python train.py --num_hidden_layers=8 --hidden_size=768 --num_attention_heads=12 --num_key_value_heads=12 --head_dim=64 --intermediate_size=3840 --vocab_size=16384 --hidden_act="tanh_gelu" --norm="layernorm" --norm_place="pre" --norm_eps=1e-05 --positions="learned" --qk_norm=false --attn_scale=0.125 --bias="all" --tie_word_embeddings=false --parallel_block=false --init="normal" --init_std_qkv=0.0166 --init_std_o=0.0 --init_std_up=0.0166 --init_std_down=0.0 --optimizer="muon" --learning_rate=0.01 --lr_mult_qkv=0.7 --beta1=0.95 --lr_head=0.00486 --warmup_steps=200 --schedule="wsd" --decay_fraction=0.774 --decay_shape="linear" --final_lr_fraction=0.1 --batch_tokens=262144 --max_seq_len=1024 --doc_mask=true --train_tokens=1020000000 --max_steps=3891 --dataset="wikipedia_en"
MLP neurons of a small language model. Each row is named by its layer, matrix (up: input weights) and neuron, and shows model dimensions 560-687. Each number is 200 + 40 x the weight over its row's rms, rounded and kept within 0 to 999.
After each neuron's rows, "fires on" lists the tokens most often at its 100 highest values on Wikipedia text that the model never trained on.

L4.up3435,214,173,209,233,178,210,190,161,156,263,250,212,192,165,175,151,172,257,201,187,222,114,223,248,189,229,240,228,175,206,226,198,195,179,204,242,250,233,195,265,94,170,167,207,114,223,208,235,207,202,202,229,210,196,223,220,262,140,201,159,107,167,220,219,116,104,235,208,176,197,235,143,250,291,222,193,259,224,181,200,228,163,184,145,128,124,183,178,94,212,211,192,220,260,319,266,125,241,286,181,205,280,166,228,163,140,224,187,223,150,219,221,198,163,257,149,214,258,219,145,215,236,209,168,223,270,282,184
fires on: "of ", "the ", "000", "one ", "\n\n"

L4.up2024,221,263,232,192,131,154,178,227,207,211,264,184,231,127,133,184,221,179,260,134,145,217,168,295,130,240,190,173,203,150,179,265,212,172,165,182,164,232,199,199,197,227,249,193,204,225,159,230,307,269,203,233,242,161,178,164,185,261,170,161,212,270,219,141,195,184,191,169,199,217,200,143,212,241,179,156,192,190,175,244,185,163,184,225,201,239,128,189,190,213,237,193,219,154,231,223,192,159,187,233,218,176,153,183,176,185,212,193,217,210,243,271,166,267,205,211,149,188,237,132,196,220,242,198,244,213,201,195
fires on: "'", "' ", "of "

L4.up2779,255,180,281,139,257,145,246,280,241,219,119,199,207,158,220,127,209,183,260,165,247,229,127,153,238,253,174,200,251,188,166,180,225,184,289,220,179,91,184,194,142,203,216,231,221,166,208,253,195,196,223,115,190,224,196,116,139,142,151,268,239,215,142,200,255,130,211,226,184,213,179,170,266,182,201,98,165,231,208,170,178,181,177,167,166,149,139,151,197,154,279,235,257,191,184,220,210,232,239,223,212,189,244,260,137,209,191,191,229,142,253,206,247,219,147,220,179,211,200,157,205,238,113,244,131,211,274,229
fires on: ", ", "a ", "in ", "| ", "ne"

L4.up3166,302,177,285,218,279,249,214,195,183,175,243,247,169,183,216,186,176,225,167,194,166,206,174,253,203,170,165,173,223,176,223,210,146,139,174,164,165,118,188,234,151,128,208,251,206,167,218,246,160,267,275,223,174,180,224,178,153,186,229,109,254,250,233,165,143,170,174,211,114,266,296,95,212,203,143,166,229,207,208,211,206,230,192,169,218,196,229,236,190,176,206,228,180,229,232,219,238,89,189,254,180,174,224,213,173,234,216,174,208,170,200,267,250,150,235,207,259,174,175,170,112,207,210,181,202,221,185,165
fires on: "of ", "the ", "that ", "ed"

L4.up626,159,172,200,279,242,187,258,220,247,221,165,163,173,206,159,220,226,167,235,131,230,229,168,146,174,212,165,196,148,191,234,179,231,265,244,208,263,182,190,170,209,248,118,225,242,193,263,272,251,204,148,187,184,196,210,179,165,230,216,181,132,215,200,191,233,200,194,186,167,228,254,209,322,165,219,179,236,251,123,202,198,166,309,157,258,220,225,201,195,117,183,147,141,216,170,146,202,209,137,179,215,222,156,179,202,128,159,149,210,161,185,190,191,114,162,143,226,223,148,190,229,135,202,191,130,161,212,186
fires on: ", ", ": ", "; ", "-", "the "

L4.up515,221,224,156,206,159,113,239,121,139,195,253,205,183,200,192,186,185,249,146,213,166,170,265,280,186,118,261,218,148,218,202,243,271,226,282,214,198,214,235,201,123,203,262,188,240,207,191,233,245,249,227,218,180,198,216,169,113,105,224,244,215,198,154,155,208,260,272,176,152,258,229,181,212,168,193,249,216,180,235,216,211,226,178,262,154,191,184,201,164,270,201,177,171,154,225,180,236,242,298,207,249,234,181,201,215,168,126,254,215,131,232,233,188,264,215,214,186,160,217,260,161,166,222,200,147,267,174,188
fires on: "and ", "s ", "-", "' ", "– ", "his "

L4.up1401,125,93,230,173,184,164,195,198,212,206,199,207,237,184,153,199,209,259,207,210,228,233,222,235,211,189,237,187,252,279,223,230,197,197,202,163,158,212,210,117,178,269,301,196,276,145,206,206,198,189,209,224,179,148,197,206,180,199,182,163,258,217,201,202,188,232,99,155,269,194,257,195,186,266,179,185,196,252,210,148,112,207,285,209,189,175,111,160,193,225,264,221,212,138,222,191,221,274,258,188,226,213,141,215,195,205,146,196,180,228,107,151,143,191,211,155,231,212,180,198,188,222,155,111,152,220,185,238
fires on: "-", "| ", "i", ": ", "for ", "en"

L4.up342,229,137,200,176,174,207,212,146,166,219,234,118,215,216,173,208,247,161,261,211,196,158,139,159,172,218,251,213,182,195,215,242,165,194,191,141,225,218,222,190,159,121,187,116,200,224,247,170,176,202,253,196,211,215,142,213,155,211,207,197,179,242,221,241,171,163,168,225,262,228,162,249,160,195,249,141,230,174,247,157,190,171,193,272,197,240,281,189,225,226,219,173,150,85,250,151,224,159,177,201,159,84,199,213,275,203,173,177,212,207,240,192,179,161,304,235,174,239,200,222,136,247,190,145,195,226,215,172
fires on: "| ", "1 ", ".", "0 ", "of ", ". "

L4.up1058,219,214,204,199,179,247,226,249,253,222,249,278,228,262,242,208,238,200,170,230,189,235,206,184,166,182,201,187,182,243,202,248,208,167,162,192,181,224,197,183,167,122,229,208,244,211,122,176,189,184,218,203,201,204,208,205,146,247,220,246,176,184,211,318,321,125,194,215,189,132,249,210,148,205,256,216,194,151,273,204,172,199,171,171,193,233,141,227,227,229,188,161,222,177,224,106,227,211,180,278,156,232,167,245,199,222,127,254,250,179,133,197,228,189,190,183,195,144,194,174,271,107,201,269,272,176,233,190
fires on: "is ", ", ", ".", "was ", "\""

L4.up3442,205,174,188,196,216,196,214,154,165,233,167,252,259,196,151,305,231,199,194,185,160,172,196,233,212,215,176,153,189,167,242,207,148,295,206,197,186,202,230,192,161,234,196,190,143,173,219,187,184,211,245,247,187,140,182,158,289,245,197,90,211,242,198,228,244,185,220,192,144,234,225,214,198,267,135,191,230,184,271,201,198,143,167,133,188,175,174,221,190,251,205,244,176,180,214,184,198,184,154,161,180,134,171,207,157,253,220,143,161,211,154,174,157,179,164,224,250,222,264,141,248,191,251,234,192,255,274,248
fires on: "that ", "of ", "in ", "'", "against ", "s "

L4.up2907,197,197,138,212,175,167,184,186,209,255,255,173,294,175,210,244,163,240,164,153,224,205,112,221,196,198,198,154,214,160,163,152,154,147,145,168,178,275,226,208,136,113,195,201,142,159,186,133,214,182,182,120,202,188,192,143,257,174,178,231,172,185,201,162,232,206,204,168,164,216,146,182,188,202,242,159,222,242,214,103,224,187,229,147,179,135,159,272,183,151,146,178,167,242,229,203,290,209,199,201,226,187,224,267,175,266,209,195,208,170,186,275,214,186,219,183,198,163,183,213,242,191,229,177,167,247,192,226
fires on: "of ", "the ", "r ", "202"

L4.up2113,186,211,220,164,196,109,230,254,217,167,245,199,187,212,174,256,185,195,190,166,250,176,245,180,202,176,247,203,145,159,177,167,204,212,193,191,206,204,216,240,133,248,189,156,193,211,182,125,180,238,136,171,225,196,201,125,197,184,182,209,225,213,142,202,220,137,200,195,191,162,237,260,261,211,159,182,205,186,139,124,221,233,255,159,229,156,262,179,204,195,203,239,231,171,166,206,218,177,231,200,192,233,188,243,148,246,258,148,237,186,186,249,210,223,204,207,178,230,216,197,225,232,234,134,159,157,216,278
fires on: "==", "===", "'"

L4.up3676,213,165,230,256,199,183,238,219,246,183,226,197,236,219,169,190,189,252,196,160,185,166,193,229,210,266,194,231,231,190,210,203,116,174,130,239,194,231,231,257,200,174,142,251,203,198,226,290,137,189,298,135,144,320,204,182,193,160,154,222,196,200,194,187,194,240,203,256,175,232,114,274,189,204,203,126,211,186,172,158,169,214,164,154,129,249,256,180,183,211,189,172,154,189,208,196,170,167,226,181,192,160,245,233,238,135,166,245,209,166,171,188,203,205,118,228,218,170,228,196,130,221,228,206,129,249,231,154
fires on: "| ", "that "

L4.up1181,243,141,219,176,260,240,211,193,209,259,245,207,256,184,165,239,211,212,186,194,223,229,201,182,124,185,235,197,183,131,223,236,220,266,162,165,176,163,197,159,263,225,169,191,154,202,197,247,188,235,100,193,198,201,235,214,138,182,237,262,256,243,256,236,244,181,181,205,189,151,180,185,200,190,200,229,184,219,217,184,192,280,168,229,247,191,169,192,156,171,159,139,185,210,171,202,171,220,200,162,191,198,255,229,279,201,168,132,179,198,147,255,220,166,225,212,249,216,265,199,189,184,264,230,126,244,210,227
fires on: "of ", ", ", "'", "\n\n"

L4.up1528,210,204,260,182,157,205,269,227,182,171,209,161,216,195,152,201,184,230,131,181,163,241,176,196,126,221,241,178,164,214,292,296,160,247,169,103,251,213,190,189,190,242,217,246,222,190,222,155,201,198,170,205,176,216,250,203,188,167,278,218,196,168,201,232,200,197,248,245,186,206,195,160,130,180,189,230,208,187,236,184,187,238,139,229,207,201,152,167,119,169,159,141,110,216,168,252,222,243,182,150,232,236,176,243,244,172,108,202,210,270,187,184,185,169,260,186,252,195,258,226,232,190,276,223,175,242,194,192
fires on: "that ", ", ", "\"", "ing "

L4.up1449,158,177,165,203,243,278,256,167,260,180,144,169,178,136,157,151,163,180,169,166,257,149,191,190,196,166,211,149,259,141,156,207,215,218,202,192,131,190,156,135,99,197,188,123,165,225,252,237,174,220,156,204,184,118,255,175,213,129,229,203,239,173,166,166,248,189,135,171,133,194,247,249,150,174,168,232,186,221,221,127,169,228,191,228,162,182,214,188,134,161,230,223,195,209,250,188,164,155,185,191,280,193,199,154,221,168,246,206,250,206,226,200,170,139,150,230,276,109,246,199,259,183,196,89,179,206,249,244
fires on: "ing", "s", "ag", "ed", "pl", "ed "

L4.up1491,186,272,253,180,225,149,243,168,183,180,207,178,226,190,143,203,203,149,191,60,240,173,192,255,219,273,209,136,227,163,172,199,163,266,143,196,173,139,195,176,204,235,262,173,235,224,142,183,214,241,201,183,177,268,177,176,200,179,215,217,293,209,116,152,167,280,226,130,197,192,239,214,173,148,195,207,190,211,166,204,204,211,262,209,205,132,133,181,227,223,197,156,212,213,224,177,178,231,255,163,247,171,179,229,288,168,147,251,209,140,212,186,189,185,179,195,302,154,236,155,219,175,207,179,171,119,207,173
fires on: "-", "(", "/", "and ", ": "

L4.up2804,203,216,221,103,193,199,197,231,170,234,188,192,229,185,164,209,163,223,204,169,225,172,246,227,222,242,212,200,233,218,163,223,228,237,160,207,190,208,169,246,177,223,163,245,182,190,225,221,167,267,278,218,208,232,206,203,215,195,233,228,206,168,217,178,182,187,172,186,123,179,183,292,169,189,196,188,272,286,152,175,207,180,253,195,272,175,198,210,120,114,141,224,167,136,202,155,226,245,106,199,238,185,252,165,195,155,213,219,208,196,194,182,259,265,224,197,203,242,277,163,165,187,171,227,129,180,237,206
fires on: "| ", ", ", "), ", "H"

L4.up2302,227,190,248,179,245,196,246,232,253,208,246,223,242,182,204,243,208,259,161,204,254,210,108,187,181,180,214,194,238,157,211,261,267,208,210,213,139,237,170,146,238,225,245,184,189,285,210,253,263,284,214,131,214,163,186,123,188,186,267,253,229,257,186,220,186,187,197,190,152,205,234,220,208,166,205,127,238,165,213,210,210,181,158,241,146,160,146,187,182,169,203,168,179,121,268,258,169,147,165,222,225,180,311,168,204,207,266,182,183,155,133,236,219,170,209,213,194,188,236,201,180,260,180,155,219,201,216,273
fires on: "'", ".", "’"

L4.up125,253,193,180,164,227,158,232,248,183,192,221,131,121,207,198,246,166,242,215,224,192,206,209,177,188,239,167,203,173,143,165,216,144,170,167,249,240,183,208,134,212,165,123,139,252,198,102,140,222,208,213,189,215,135,211,269,271,244,260,164,200,196,125,101,166,146,194,184,106,171,219,216,169,181,166,153,207,229,184,195,129,196,194,159,263,220,186,230,253,189,228,236,236,157,170,203,225,198,235,276,140,104,176,295,140,251,169,128,220,166,165,163,236,153,276,202,251,228,234,189,154,261,159,250,285,166,159,226
fires on: "===", "==", "of ", "^{"

L4.up3530,178,197,204,173,198,200,227,210,149,178,202,198,211,244,186,230,198,211,176,186,209,240,168,163,186,191,176,190,197,149,217,183,173,245,238,134,252,237,264,193,224,227,250,190,255,178,210,196,145,221,207,226,170,218,188,308,192,186,216,240,149,275,243,168,213,146,237,179,220,217,283,197,212,266,194,251,238,187,246,236,159,207,172,214,228,210,178,286,226,163,156,157,236,253,219,251,156,191,242,231,251,231,217,189,186,190,309,171,141,210,219,260,230,231,123,169,185,186,173,195,179,198,265,125,171,186,239,201
fires on: "ion", "-", "- ", ".", "– ", "–"

L4.up943,189,203,177,217,264,220,282,247,191,150,262,166,185,151,130,240,246,200,141,211,197,199,225,221,226,262,192,196,191,193,209,193,210,148,293,131,214,230,217,212,199,197,155,157,184,248,188,283,280,160,192,151,184,193,244,237,251,258,156,221,158,250,218,146,206,157,184,242,163,164,205,164,218,172,161,228,226,194,170,122,188,147,175,196,162,171,236,224,222,126,172,222,245,257,129,222,226,215,84,179,168,209,237,228,216,197,234,153,244,218,158,318,199,215,197,129,206,155,128,208,161,141,157,224,174,224,190,188
fires on: ", ", "-"